Part of a small language model's weights.
Size: width 192, 3 heads of 64, MLP 768 tanh GELU, vocabulary 8192, 8.89M parameters.
Training: a variant of Muon for these matrices, 655M tokens, 4997 steps.
MLP neurons of a small language model. Each row is named by its layer, matrix (up: input weights; down: output weights) and neuron, and shows model dimensions 32-95. Each number is 128 + 32 x the weight over its row's rms, rounded and kept within 0 to 255.
After each neuron's rows, "fires on" lists the tokens most often at its 100 highest values on Wikipedia text that the model never trained on. A number after a token or word is its count.

L8.up459 [171 136  99 165 169 135 148 113  98 108 125 166 134 106 139 144 116  70 129  87 173  86 114 152 103 114 175 157 101 143 141 136 107 158 156 148 141 120 139  98 180  78 151 119  98 114 148 130 140 132 131 131  34 121 136 184 146 165 213  89 120  89 181 101]
L8.down459 [164 106 159  87  91 152 131 147 107 108  59 165  96 103 111 117  97 123 147 152 104  55 119 144 151 122 151 127  90 106  72 144 110 123 101 123 116  54 138  99 163 139 129 136  91 115  95  83 122  82 187 174 136 121 108 126 120  98 134 138 128  68 154 178]
fires on: "-" 30, " (" 12, " /" 8, " or" 5

L5.up399 [162 145 137 124 146  97 134 158 165 121 126 150 153 119  87  91 154 122 108  84 166 116 114 135  92 166 164 120  95  86 136 169 119 115 106 132 147 120 173 172  58 179 163 134  75 134 183 102 141 180 130 150 131 104 155 126 147 138 121 140 145  97 125 176]
L5.down399 [164 165 182  89 163 147  97 117 154 126 143 149 101 121 159 145 131 137 132 138  76  61 119  82 194  99 140 170  72 156 158 130 110 143 116  64  98 118  79 125 112 156  89 132 193 126 183 146 120 142 176 140 133 155  47 128 126  86 138 100 122 116 177 104]
fires on: "ing" 44, " in" 14, " |" 8, "A" 4, "-" 4

L13.up348 [176 143 151 128 137 138 184 212 179 153 118 155 159 103 152 133 103 157 192 157 182  55 129 108 158 109 149 107 191 153 103  94 176  90  96 144 102  80 130 142 137 151  93 137 155 155 138 115  92 108  75 114 134 133  74  47 150 172 177 178  79 152  94 150]
L13.down348 [ 38  75 121  76  90 172 113 157 116 118  50 152 221  92 101  68  77 122 168 159 137 138 155 122 101 145  92 173 147 153 121 132 163 107 104 112 102 148  98 159  92 187 139 160 180 142 127  85 158 124  83 120 174 135 116 155 123 158 112  94 105 152 169 120]
fires on: "–" 33, "|" 22, "\n" 16, "." 5

L8.up324 [121 100 179 109 120 135  91 145 121 224 107 116  76 114 109 140 113 131 106 138 121 176 166 130 152 144 116 146 128 122 143  84 160 126  64  92 142 172  89 159 159 104 166 162 120 136 151 146 161 156  88 129  86  94 100 115 107 170 131 146 126  88 134 124]
L8.down324 [155 111 120 131 117 147 144 102 196  78 151 157 104 130 130 131 170 208  96 155 139 109 109 180 137 108  81  85 151 119 143 132  95  96 144 166  94 108 206 132 145 145 203 123  93 136 167 152  78 110 110  69 147 122  91 111 108  97 130 228 169 130 149 157]
fires on: " |" 46, ";" 10, " Candidate" 5, "s" 4, " Pld" 4

L5.up220 [109 161 122  82 118 120 129 119 163 147 181 107 122 125 155  71 123 138 104 150 167 112 109 156  96 127  78 135 165 158 131  82 197 161  87 110 131  98 111 137 170  93 163 107  78 113  78 173 166 144 149  97 108  56 190 121  85 146 136 125 154 163 162 122]
L5.down220 [129 107 154 125 112 120 117 123  99 137 160 108  84 115 102 148 163 127 146 165 229 131 126 120 140 132 157 144  69 153 176 132 142 122  92  36 139  80 100 172 104 119 138 121 130  85  69 122  96 108  93 146 103 204  99  90 164 126 120 186 163 141 109 155]
fires on: "," 16, "|" 16, " and" 14, "\"" 9, ")" 5

L8.up530 [101  89 139 173 150 125 126 147 147 134 133 172  98 179 139 151  85 123 152 149 125 137 135 168 128 111 121  85  49 174  96  88 178 122 133 116 122 106  89 110 143 158  94 155 113 127 152 122  72 131 115 167  48 101 175 143 183 144  94 129 119  92  46 148]
L8.down530 [141 131 165 109 127 170 167  77 142 122 130 128 149 127 137 140 157  91 175  79 105  97 101 119 150 136 182 121 128 141 127  78 114  92  86  87 100  50 132 169 108 167 169 167 147  87 151  73 118 144 100 152  93 130 171 170 146 107 110  92 125 121 109  75]
fires on: "," 34, " and" 22, "=" 12, "hi" 4

L5.up678 [115  68  90 188 102 209 106  89 102 129 112 132 134 139 135 102 162 148 110 165 161 173 129 153 211 113 103 210  97  84 145 181 139 121  97  92  81 147 133 124  99  88 101 125 168 140  85 132 129 127 116 127  98 135  96 126 116 128 154  87 117 128 139 156]
L5.down678 [160 116 155 154  97 129 116 134 143  95 183 129 188  99 108 107 118 179  52 141 142 104 132 140 143 148  96 140  71  81 130 140 114 117 115 146 173 135 107 112 202  58 179 133 124 118 121  99  90  96  92 141 137 105  95  94 170 131 142 135 122 134 125 168]
fires on: "ort" 18, " life" 11, "phi" 8, " Port" 7, "eni" 5, "ati" 4

L13.up175 [ 99 120 115 152 135  94 194  81 102 102 127 105 181 123 120 125 105 111 184 173 152 133 135 111 173 136 177 145 112 144 107 122 157 111 142 121 102 138 145 158 118 155 121 101  87 100 113  67 143 124  86 156  65  89  86 112 118 151 109 147 150 156 130 100]
L13.down175 [116 103 117 151 107 189 128  96 128  89 159 152 161 148 144 103  88  95 109 125 141  76 138 146  98 145 107 110 151  97 174  81 140 111 131 126 162 166  98 106 129 131 131 116 159 143 115  91   8 105 203  25 151 150 120 147 120  74 118 106 155 124 120  73]
fires on: " (" 46, "–" 10, "\n" 8, "-" 6, "si" 4

L10.up449 [144 105  96  83 142 123 104  95 140 141  94  70  89 155 183 153 141  90  62 139 209 119 134 201 115 158 149  99 122 149 163 144 134 157 138 101 165  78 149 132  84 111 114 186 126 168 137 132 145  79 123 125  96 115 139 110 141 142 123 173  54 169 127  97]
L10.down449 [174 134 173  92 135 165 142 176 160 157 109  84 125  97 151 141 103 156 184  89 142  94 153  87 149  60 128 169 145 118 122 103 177 165  94 147 128 124 120 148 154 100 155 129 103  77 191 118 153 213 136 114 121 141 165 117  91 175  81  87 103 125 110 143]
fires on: " in" 36, " the" 13, "," 6, " by" 5, " 1" 5

L2.up105 [128  79 104 109 168 148 114 174  63 127 164 194 106 190 113  93 174 125 123 183 156 122  80 132 136 179 155 118 105 110  92 154 111 115  71 126  99 102 187 176 100 138 144 122 211  80 109  60 174 118 125 135 158  84 152 111 138 155 176 113 157 111 157 184]
L2.down105 [170 146 139 162  80 138 173 136 194 113 113 112 139 103 109 168  41 140 147  68  75 112 158  94 102  80  84 104 151 163 157 108 139 137 157 139 133 199 118 102 145 122  98 114 112 132 134 151  84 127  96 153 117 161 154 165 142 117  94 130 106 117  65  59]
fires on: ":" 35, " |" 22, " 150" 5, " 38" 4

L9.up730 [148 120 140  95 146 155 161 129 138 103 133 159 178  76 118 148  76 147 135 121 100 104 101 187 130 182 129 168  96 178  96 153  73 200 157  97  78 137 179 101 137 120 139 139  82  80 152 159  70 148 124  96 154  47 143  71  80 166 159 125 119  86  92  64]
L9.down730 [160  64 115 116 135 152 168 135  81  85 143 103  86 138 177 128 111 129  86  95  86 128 144 122 135 128  99 158 184 131 176 185 134 157 135 105 192 152  42 127 113 167 113 148  94 144 132 142 140 115 196 100 168 186 110  96  76  78 170 168 128 140 154 154]
fires on: "," 31, "–" 12, " |" 8, "r" 5, " February" 4, " January" 4

L5.up222 [109 162 108 112 149 132 158 136 125 150  76 146 123 160 197 155 151 155 157 130 209 103 146 152 172 113 101 150 141 133 170 134 148 124 156 153 107  88 131 110 179  98  53 144  80 157  94  58  81 159 163  97 151 149 122 162 118 150 136 143 186 123 179 103]
L5.down222 [133 117 101  91 127 127 118  99  97 129 161 128  84  63  97  81 170 112 128 147 137 125 140 118 133 151 130 145 116 166 114 152 123 140 132 119  95 159 125 143 139 166 199  55 118  99 159 124 176  88 139 152 118  90 206 130 167 117 149  50 151 136  89  92]
fires on: " he" 29, "r" 11, "h" 8, " an" 6

L9.up156 [162 144 138 119 121 198  88 121  93  81 135 110 157 115 165 123 144  94 125 102 173 124 160 132 111 154  65 102 140 111 121 112 153 104 155 114 141 131 163 127  84 167 142  76 207 141 115 110 152 126 106  99 119  90 138 145 172  60  90 144 133 111 151 110]
L9.down156 [199 108 116 149 167 137 116 134 126  65  60  98 150 139  86 134  69 133 130 147 112 116 157  95 150 130 122 137 155 147 101 114 120  92 137 111 146  88 129 124 108 141 147  84 106 146 142 111 138 173 140 163 154 206 134  50 125 103 123 109 133 151 127 145]
fires on: " |" 33, "\n" 18, "|" 18, " on" 8, " is" 6

L8.up61 [155 105  87 104 134 118 116  95  76 167 177 145 120 121 124 155 148 142 100 153  91 153 132 125 130 168 135 127 159 134 127 151 171 130 174 136 140  91 141  76 104 191 156 116 148 142 107  92 121 107 181 119 156  74 195  97 119 133 143 113 107 163 155 159]
L8.down61 [ 82  97 133 100 133 113 146  89 152 141 113 120 112 146  95 100 142 131 140  96 104 187 160 157 118  95 168 162 137  84 146 162  92 168 153 120  83 137 130 148 121 123 138  78 102 164  68  81 139 138 133 104 154 110 185 143 151 131 111 156 159 132 104 123]
fires on: " |" 75, " –" 7, "\n" 7, "," 5, ":" 5

L13.up563 [166  66 144 149 140 109 189 145 107  77 167 170 132 111  80 147  96 145 138  81  93  70 106 107 117 112 118 138  62 136  75  99 175 101 139 112  74 209 136 137 127 148 105 136  92  76 132 129 101 152 136 113 133  76 129 120 183 121 133 182 112 164 115 105]
L13.down563 [134 110  93  96 116  91 130 164 160 122 106 164 117 100 163  70 106 102  80 146 155  78 117 106 115 149 179 174 150 147 110 163  84  34 191 106 115  74  91 165 124 157  95 127 135  70  74 187 134 117 113 140  99 128 142 138 135 160 131 127 143 134  93 141]
fires on: "ti" 18, "=" 15, "iti" 14, "." 5, "elli" 5, "ali" 5

L4.up670 [120 122 174  83  85  93 154 147 157 183 102 102 106 170 155 110 153 124 137 154 104 137 134 108 141  88  98 124  85 197 175 120 146 127 131 158 101 156 134 110  69 135 152  81  68  98 181 109 126 122 153 146  59 116 135 153 120 147 190 142 136 180  49 171]
L4.down670 [101 147 145 138 103 128 146 117 138  96 110 192 188 191 143 125 128  97 119 130 144 125 163 173  82 173 163 139 141 116 109 124 116 177 112 202  86 136 156 132  55 159  94 161 127 132 148 147 153 156 170 150 115 183 155 182 125 106 137 107  95 125 122 154]
fires on: "'" 16, " of" 15, "ea" 7, "elin" 6, "lis" 6, " vocals" 6

L9.up502 [ 91 194 143  80 123  94  80  98 110  92 143 221 115 157 152 147 108  94 155 120 141 124 123 119 153 137 134 127 183 122 169 142 152 148  94 171  99 103 169 114 107 124 120 122 111 154 126 160 137 113  93 127 136 138 134 159  76 140 134 184 188 109 207 134]
L9.down502 [118 131 149 118 139  94 118 119 161 211  89 103 132 112 139 148 136 103  63 122 122 111 118 104 146 125 137  99 165 133 120 123 195 127 140 132  92 123 114 157 122 168 129 106 121 100  63 140 120 167  70 137 121 114 154 153 174  87  91 130 151 158  97  82]
fires on: "l" 19, "m" 13, "r" 10, "h" 6, "n" 4

L5.up404 [122 143 132 116 160 141 141 172 127 157 193 146 165 118 104  24 118 111  92  82 137 193 117 120 131 137 157 155  61 115 112 123 103 189 118  45 129 191  86 136 195 169 125 186 149 129 122 128 146 126  87 116  84 108 125 126 148 178 150 123 138 122 160 140]
L5.down404 [132 106 126 145 114 126  76 103 126 102 105 114 108 139  87  72  97 149 127 108 115 172 177  93 139  98 133 135 149 121 112 108 108 149 197 155 151 150 119 141  89 129  97 122 161  74 132 132 102 124 132 192 170 138 141 201  84 107 142 173  84  53 106  97]
fires on: " of" 29, " under" 9, " within" 7, " Of" 4, "/" 4

L5.up464 [161 110  98 145 118  90 117 105 146 118 117 105 106 153 170 134 107 173 128 127 139 107 124 178 130 176 171  92  52 172 121 122 106  80 150 110  98 145 148 124 131 156 102 105 116 116 108 132 149 134 101  64 152  60  87 143 146 142 136 186 112 145 127  93]
L5.down464 [108  87  80 122 144 117 209 167 128 162 115 110 143 146 136  50  71 147 109  95 153 146 100  98 112 202 140 160 115 136  89 133 165 128 151 123 151 156 144 137 109  84 196 124 164  71  97 132 131  94 137  98 181 170 168 135  91 154 141 136 174 109 128 103]
fires on: ";" 18, " where" 14, ")" 12, " that" 11, " was" 9, ":" 6

L2.up576 [ 86 139 115 104 198  99 121 138  82  95 194 161 197 191 128  88 150  39 148 162 124  80 143 126 176  76 122  85 120 192 171 178 157 106 143 135  75 109  96 129 195 106 159 147 119 115 127 164 194 107 105 144 158 129 154  70 137 132 147 139 144 100 104 209]
L2.down576 [128 114 151 159 118   5 138 164 169 122 110 152 115 126  93  97 109 120 108 130 148 147 116 159  96 143 126 187 114 124 115 112 196 117 112 115 136  78 178 160 185 115  97  96 115 158 136 135 187  67 106  99 128 155  98 160 149 134 194 116 198 155 169  89]
fires on: " there" 32, "Career" 13, " There" 7, " appearances" 5

L7.up225 [106 113 113  58  79 114 125  92 100 107 124 126 124  75 103 108 192 100 164 131 113 174 164 176 102 180 143 169 163 139 112 156 153 180 165 161 103 167 116 129  91 142 155 123 135  95 151 114  94 160  91 109 168  87 196 154 112 130 170  98 162 139 142 139]
L7.down225 [121  95  91 130 151 137  59 104 106 139  89 143 120 135 162 134  82 127  45  63 121 116 116 210 174 154 101 153 109 101 151 117  85 103 104 105 114 184 154 105 120 157 133  94 113 197 156 140 159 130 166 144 153 157 163 131 189 126 130 143 136 193 129 125]
fires on: " |" 34, "," 32, " a" 13, " an" 9

L3.up455 [143 107 132 115 168 107  20 108  95 184 139 162  79 127 125  80 146 119 173 126 162 168 122 143 171 130 181  87  83 145 126  78 131 158 126 131  64 109 118 103 125 167 109 147  95 212 101 117 134 112 117 123 141 126 113 131 130  57 167 132 132  95 103 145]
L3.down455 [123 106 119 109 146 137  85 124 149 156  54 127 157  95 173 146 163 177 112 123  88 146 175 137 169 143 138 109 196 104 123  78 116 123 124 127  99  79 192  80 104 117 142 100 137  78 128 154 165 108 127  85 102 139  62 117 119 202 103 150 111  77 168 166]
fires on: "." 57, " Queen" 11, " University" 7, " ." 6, " Prince" 5, " George" 5

L8.up730 [137 106 131 142 104 196 106 133 142  93 119  78  74 174 127 185 184 166 108 133  85 127 146 152 160 145 157 151 154  90 170 135 190 120  95 137 138 175  77 185  82 134 127 140 154 100 141 118 183 133 134 119  90 109  80  34 137 138 101 169 153  97 106  63]
L8.down730 [136 139 133 101 100 157 144 155 168 119  92 129 164 145  88 127 101 179 164 197  91 126 150  95 118 225 117  84  82 125 100 146  90 167 164 114 115 131 115 134 203 147 164 123 112  34 121 132 143  76 121 121 140 198 101 162 148 169  91 133 193 141 144  93]
fires on: " |" 48, "|" 11

L4.up647 [168 100  59 119 158 117 143 140 107 152 173 114 156 127 119 133 148  75 152 127 133 153 107 124 152 168 158 120 116 146 109 144 136 170 112 119 154  84  33 117 187  86 114 116 163 112 125 160 110 137  99  85 166 114 166 182 136 135 143 157  91  94 139 121]
L4.down647 [139  57  84 175 110 123 130 146 142 160  99 110 193  84 150  86 121 161  79 104  49  88  85 151 145 130  95  78 129 177 112  89 114  50 131 184 122 115 137 166 125 169 137 128 121 123 105 127 154 119 105  79  70  67 137 136 151 163  81 101 126 129 154 139]
fires on: "°" 30, " /" 23, " mm" 9, " ×" 6, " &" 5, " Ret" 4

L9.up708 [200 137 120 156 144 178  13 176 146  73 130 129 148 134 103 139 207  63 149 101  95 202 166 191  94 190 104 136 148 157  82 150  82  68 111 109 120 185  90 137  70  85  92 145 142 122 148 117 150 167 126 117 143 116 132 162 135  89 139 164  67 123  95  97]
L9.down708 [138 165 138 154 121  97 131 100 151 165  97 140 131 151 190 119 147  54  87 121 141 118 100 145 103  77  90 111 124 135 146 102  64 109 102  93  92  48 152 178 136 114 154 112 111 138 136 150 105 169 108 139  97 124 118 164 170 147  42 199  88 110 133 135]
fires on: "," 61, ":" 10, " Year" 5, ";" 4, "s" 4

L10.up683 [117  54 161 165 182 117 186 143 100 136  90 146 126 128  89 133 153 129 150 171 126  77  87 114 131 158 144 177  82 146 113 131 112  85 131 115 124 105 139 141 176 122 168 158 101 134  94  83 102 158 132 135 125  71 154 150 129 183 124 147 107 162 128 118]
L10.down683 [124  99  67 122  90 169 163 144 199  90 124 127  78  78  82 109 158  85 107 113 126  88 144 101 153  96 151 138 163 133 124  94  68 181  90 107  85 144  75 106 157 107 145 126  93 137 150 105 129 131 121 123  87 122 102 129  98 116 165 126 127 143 146 123]
fires on: " |" 27, "-" 20, ":" 8, "." 7, "|" 6, "\n\n" 5

L13.up296 [179 154 149 147  78 119 136 143 135 175 113 146 179 107 129 103 134 119 182 141 145 103 112 126 112  65  90  96 124 152  27  87 147 110 105 119 155  95 146 129 147 152  97 138 140  88 146 153 176 151 129 142 120 129  86 141 158 123 153 139 129 164 189 171]
L13.down296 [ 72 149 132 116 143 216 149 168 112  88 189  85 151  81 140 140 112  92 142 120 114 158 101 166 152 181 154 144 139 143  81 107 153 123 125 113  74 119 122 141  87 116  93 122 105 188 101 131 133 128 155 117  76 148  60 129 136 115  84 143 106 179 119  89]
fires on: "\n" 39, " 184" 8, " 180" 7, "–" 7, " 185" 6, "-" 6

L3.up647 [166 180  90 120 182 109  79 118 183 131 182 203  85 186 211 132 125 126 121 144  98 152 143 117 102 158  96  67  56 130 139 123 154  91 125 118 190 175  83 125 140 143 142  70 120 151  70 112 195 146 140 107 142  59 159  68 168 139 101 148 104 170  72 142]
L3.down647 [107 176 166 111 141 149 158 147 141 115  84 147 165 105 100 149 152 159 148 117 139 105 134 106 100 177 121 182 118 152 122 134 151 116 146  42 169 127 173  80 120 158 160 170 170  95 142 160 166  97  58 146 126  75 109  62  89 161 154 156  83 136 153 120]
fires on: " as" 40, "," 18, ":" 8, " too" 8, " that" 5, " include" 4

L5.up333 [115 193 154 155 144 125 161 163  97 176 123 138 195 141 138  83 166 135  98  81  96 121  96 122 123 184 146 104 103 102 158 122 132  60 164  98 171  94 116 172 105 152 142  74 127  85 111 149 124 128  82 113  90  88 163 140 106  75 134 111 191 116 108 151]
L5.down333 [128 115  87 113 115 139 115  78 110 119 102 140 102 101 120 156 133 149 191 167 145 118 168 102 167  93  94 129  80 146 142  80 122  90 137 102 148 102 133 125 145  85 173 142  79 122 140 114 139 115 131 135 109 124 116 126 134 151 146 135 142 139 123  56]
fires on: " of" 48, "-" 10, "s" 8

L4.up236 [172 185 107 104 131  88 112 109 162 125 134  58 132 140 126 120 133 143 168 154 104 193 164 145 143 145 147 110 103 144 115  78 124 123 131 110  95 113 117 101 115 127 162  75 142 153 125 104 114 149 130  22 102 118 113 117 100 135 162 188 147 155 105 137]
L4.down236 [ 96  98 157 123 100 104 106 100 113  70 154 117 139 122 136 122 119  82 122 124 122  73 138 176 140 143 126 164 130 140 124 166 139 143 194 120 120  88 161 195 154 163 125 200 135 117 115 125 177  80 196 138 125 164 118  45 128 114 108 109 104 128 161  88]
fires on: " (" 21, ")" 20, "," 20, "\"" 13, "]" 10

L9.up265 [134 166 148 120 109 163 117 121 122  92 122 146 115 106 207 105  69 133 119  91  95 181 214 117 131 137 128 113 122 142 132 108 145 178 161 192 165 154 124 120  82 145 127 127 178 125 164 115 118 104  46 105 149 165 145 126 125 126 148 115 136 132 136  93]
L9.down265 [110 145  80 121 113 141 147 157 162 159 179 132 153 131 191 118 152 130 107 112 156  70  91 105 115 170 149 141  96 139 143 187  64 102 111 129 106  74 157  99 149 116 168 135 108 115  95  83 152 182 118 130 147 146 165 108 191 162 118  71 125 131  96 129]
fires on: " |" 32, " a" 16, "|" 10, "," 5

L3.up747 [154 161 146 216 140  90 148 146 105 210 141 128 198 130 124 179  81 128 122  99  76 183 131 149 124 149 143 121 113 118 103 173 127 146  84 157  90 102 144 144 161 130 139 115 148 112 173 141 122 149 127 132 134  69  82 127  99 195 176 118 180 117 125 134]
L3.down747 [111 137  76 139 155  89 124  84  78 144  96  92 144 141 166  99  77 171 123 162 112 146  97  57 118 111 116 158 108 181 169 124 149 155 100 124 130 111 159  88 145  88 145 140 163 124 169 229 160 153 125  88 167 155  91 115 169 138 122 126 181 112 121 124]
fires on: " m" 37, " mi" 17, " km" 13, "°" 7, " L" 6

L3.up677 [128 158  92 210 166 129 120  91  78 162 129 145  79 161 160 112 106 152 119 103 105 139 118 168  67 120 155 113  77 160 193 142 153 116 128 123 160 113 112 208 140 122 110 138  98 130 134 107  81 106  99 184 115 121 146 116 113 168 109 149 142 159  95 191]
L3.down677 [167  76 131  97 168 151  87 154  81 117 107 166 129 151  69 139  96 109 153 126  96 193 151 188 130 123  58 119 157 137 121 108 186 148 106  79 172  74 101 161 161 115 105 139 152  68  63 135 115 122 121 132 121 108 143 188 158 129 125  94 112 104 154 132]
fires on: " and" 63, " so" 9, " &" 8, " /" 6, "," 5

L9.up36 [107 101 114 105 179  69 159 122 129 119 110 148 165 133  99 172 134 191 115 103 178 153 157 181 138 156 136 147  57 123 104 127 121 196 136 144 100 106 144 113 179 183 118 148  97  89 120 185 141 159 162  87 179 102 105 163 195 115  88  99 126  29 133 130]
L9.down36 [101 180 146 125 120 113 158  90 159 153 138 120 149 169 140 151 134  94 120 171 116 126  75  81  80 129 131 104 126  75 119 124  74 123 128 178  43 121 148  82 130 142  82 111 172 104 206 111 108  97 140 160  97 223 170  77 149  87 106 111 137 164 139 123]
fires on: " in" 51, "." 9, "a" 5, "H" 4

L9.up53 [137 149  92 159 121 138 174 146 135  96 171  72 149 154 151 166 114 181 140 180 119 131  98 135 113 112 124  88  93 120 170  94  92 133 125  93 104  91 155  93 140  53  99 112 117 148 137 119 169 124 147 108 108 162 177 114  92 158 131 111 133 204 110 149]
L9.down53 [ 79 132 118 136 105 142 170 119 115 154 109 128 127 111 153  86  78 112 156 159 138  82  98 174  96 161 119  99 150 177 147 155 152 148 165 104 150 146 137 165 148 156 163 124 156 176 130  92  94  95 116 160 129 125 162 109 141 121 128 193 135 106 111 128]
fires on: " (" 33, "ly" 13, " and" 11, "," 4

L5.up342 [135 171 148 133 141 141 105 122 168 162 128  83 168 143 150  67 117 132 162 160 106 169 174 188  92 125 127 142 163 143 171 119 108 129 163  83 150 131 121 110 181 126 111 112  88  76 155 169 150 128 137  74  74  86 146 106 151 118 112 121 113 141 105 145]
L5.down342 [146 111 105 143  90 109 190 102 123  87 115 135  45  81  96 159 140  88 110 100 139  89  94 108 130 149 160 139 106 122 152 178 136 166 122 134 218 121 155 174  90 108 169  65 174 133 161 139 154 132 138 149  85 158 203 136 113 122  69 126 142 167 101 105]
fires on: "," 49, " with" 9, "\"" 8, "'" 6, " from" 4

L13.up427 [166 117 103 160 135 111 134  49 139  95  93  68 148  98 133 168 129 116 165 103 132 144  62 113 128 146 149 161 108 178  82  86  82 133 151 116  98 132 117 178 154 133 150 125  90 122 153 101 107 169 120 160  83 157 113 143 162  86 209 117 125 143 117  81]
L13.down427 [116 118  75 118 134  93 111 120 164 166  54  92  87  79 157  91 122  82  90 139 128 156 129 107  90 111 148 101 172  71 133 134 121 168 131  95 184 147 148 142 135  75 154 158 149 138 111 114 129 109  94 123 160 111 155  91  78 153 155 104 112 107 111 116]
fires on: "-" 20, " in" 14, " C" 10, "." 9, " (" 8

L9.up662 [163  58  99 133  97 101  78  99 119 118  85 137  11 125 113 136 185  74 153  84 143 157 131 132 132 127 133  77  77 114 122 120 133 134 138 127  46 130 128 115 197 123 183 146 149 149 134  93 171 121 143 120 154 117 132 150 104  95 100 183 137 154 123 115]
L9.down662 [155 145 109 148 121 113  97 123  94 181 192 160 115  66 118 122  94 113 129  96 171 109 154 131  89 143 160  97 118 125 162 103 121 137 126 117 115 110 132 108 132 156 108 199 113 165 117 129 157  98 185 153 149  38 143 121  77 105 161 128 123  90 136  93]
fires on: "si" 12, "-" 12, "." 11, "di" 10, " ." 10, "n" 7

L8.up52 [130 146 114 129 160 128 143 191  57 108 171 131 123 171 138 138 131 128 126 111 168  99 152 109 111 105  72 166 160  96 139 119 114 110 126  82 147 106 165 134 110  98 158  69 160 181 209  67 141  64  88 115  78 116 154  81 175 199 136 132 101 211  70 152]
L8.down52 [113 136 142 162 103 133 138 113  74 148 136  86  73 174 164 128  77 208 149 136 149 161 105 139 120 159 193 145  86 109  94 117  98 127 105 132 154 121 105 110 114  96 119 109 122 126 107 160 168 171 119  91 135 117 148 138 107  78 103 146  83  87 103 135]
fires on: " |" 35, " and" 24, ";" 7, "," 7

L8.up673 [147 171 113 111 136  68 107  92 169  94 151  88 164  74 149 153  74 132 120 103  60 185 149 141 109 167 149 103 112 183 162  56 118 144 140 135 142 137 103 134 156 135 116  72 144 117 161 111 175 130 138 110 120 159 158 166 126  67 123  49  62 172 116 190]
L8.down673 [100 178 136  55 127 143 151 190  77 106 132 107 159 104 224 165 128 160  87  62 114 124 140 123 133 132 160  72  98 132  99 141 130 184 149 104 141 176 151 139 152  87 140 174 129 165 108 150  85 111 137 118 146  38 139 129  91 187 140 139 175 189 121  56]
fires on: " in" 16, " as" 11, " (" 8, " became" 5, " released" 5, " on" 5

L13.up546 [130 153 137  91 111 116  86 189 160  78  61  87  85 124 158 178 168 110 173 147 161 168 139 197  95 191  99 108 100 167 130 111  80  78 139  72 110 118 158 169 120 112 101 178 151 163 135 211 115 163 144 140 139 127  80 151 168  89 128 154 111 171 144 128]
L13.down546 [131 112 154 155  97 116 195 137 112 136 161 183 130  89  85 107 146 128 139 162 132 108 144 131 160 170  90 104 130 131 106  73 171 122 141 132  76  83 107 118  78 108 125 147  98 151 150 164 160 173 154 155 109 156  98 155 123 168  91 119 111 175 101 123]
fires on: "," 84, " is" 8

L13.up57 [141 138 131  84 146 112 157 102 101 140  78 139 169 136 113 103 207 153 101 110  98 136 111 121 156  99 100 118 170 138 107  99  94 131  87 137 116 160 151  91 153 134  89 161 126 143  81 194 127 100 135 122 136 134 129 157 150 165 157  82 150  77 152 176]
L13.down57 [ 75  99 185 131 136 101  93 120 200 178 144 170 158 147 123 146 125 127 192  86 122 124 139 175 111 131  89 107 125 128 131 121 149 156 128 180 124 126 124 114  91 172 177  64  97 127 145 148 173 147 162 136 207 196 177  81  36  71 126 149 113 134 109 183]
fires on: " |" 24, "." 22, " re" 17, " in" 6, " =" 5

L13.up169 [ 98 138  77 126  72 142 133 122  85 104 131 125 177 142 127 118 125  86 122 111  96  98 115 130 132 127 139  99 176  51 140 139 138 120 117  77 192 147  83 112  95 137 168  89 167 129 182  82 149 134 150  97 164  91 151 166 124 109 128 112  73 125 136 157]
L13.down169 [157 128 129 139 177 113 144 106 111 121 107  75 176 124 150 161 130  90 162 127 153 117  96  81 121 129 123 112 135 205 158 111 166  78 152  89  94 104 150 173 128  75  92 153  88 146 135  74 136  82  90 192 103 124  66 127 127 140 117 139 130 135 121 154]
fires on: " |" 41, "–" 16, " de" 8, ":" 6, "|" 4, "-" 4

L9.up743 [117 173 138 137  91 120 143 132 137 141 159 153  77 111 108 117  99 108 145 170 154 118 136 156 132  97 117 148 160 148 101 150 128 109 123  83 113  89 123 141  95 185 168 136 141 144  95 151 170 163 135  94 155  63 168 172 188 130 110 167 107 156  98 205]
L9.down743 [156 122 130 165 134 139 135 163  91 127 102 139 124  95 130 102  60 157 150 130 129 146 114 183 172 137  95  84 101 111 148 111 109  83  70 127 121 148  87  93 173 124  56  75 140  73 135 100 112 140 115 135  94  98 116 163  91 133 104 158 114 161  74 204]
fires on: "-" 34, " |" 9, " (" 7, " which" 6, " that" 5

L13.up518 [104 159 106 129 172 148  86 125  94 141  64 112 129 109 145 126 115 122 101 155  67  36 150 143  98 108 142 188 193 158 111 131  48 121 135 122 118 138 134 137 116 158 151 129 148 125 106 132 147 167 168 130 137 116 192 122 154 120 118 177 118 179 109 179]
L13.down518 [168 139 142 137 114 132 138 122 138 146 138 117 126  77 150  69 128 142 168 121  91 136 111 118 156 113  83 134  88 112 137 153 128  72  85 107 131 142 123 105 122  85  94 109 154 126 221 110 101  90  75 125 102 166 147 169  95 120 133 179 121 132 128 164]
fires on: "-" 22, "|" 18, ":" 7, " |" 5, "o" 4, "," 4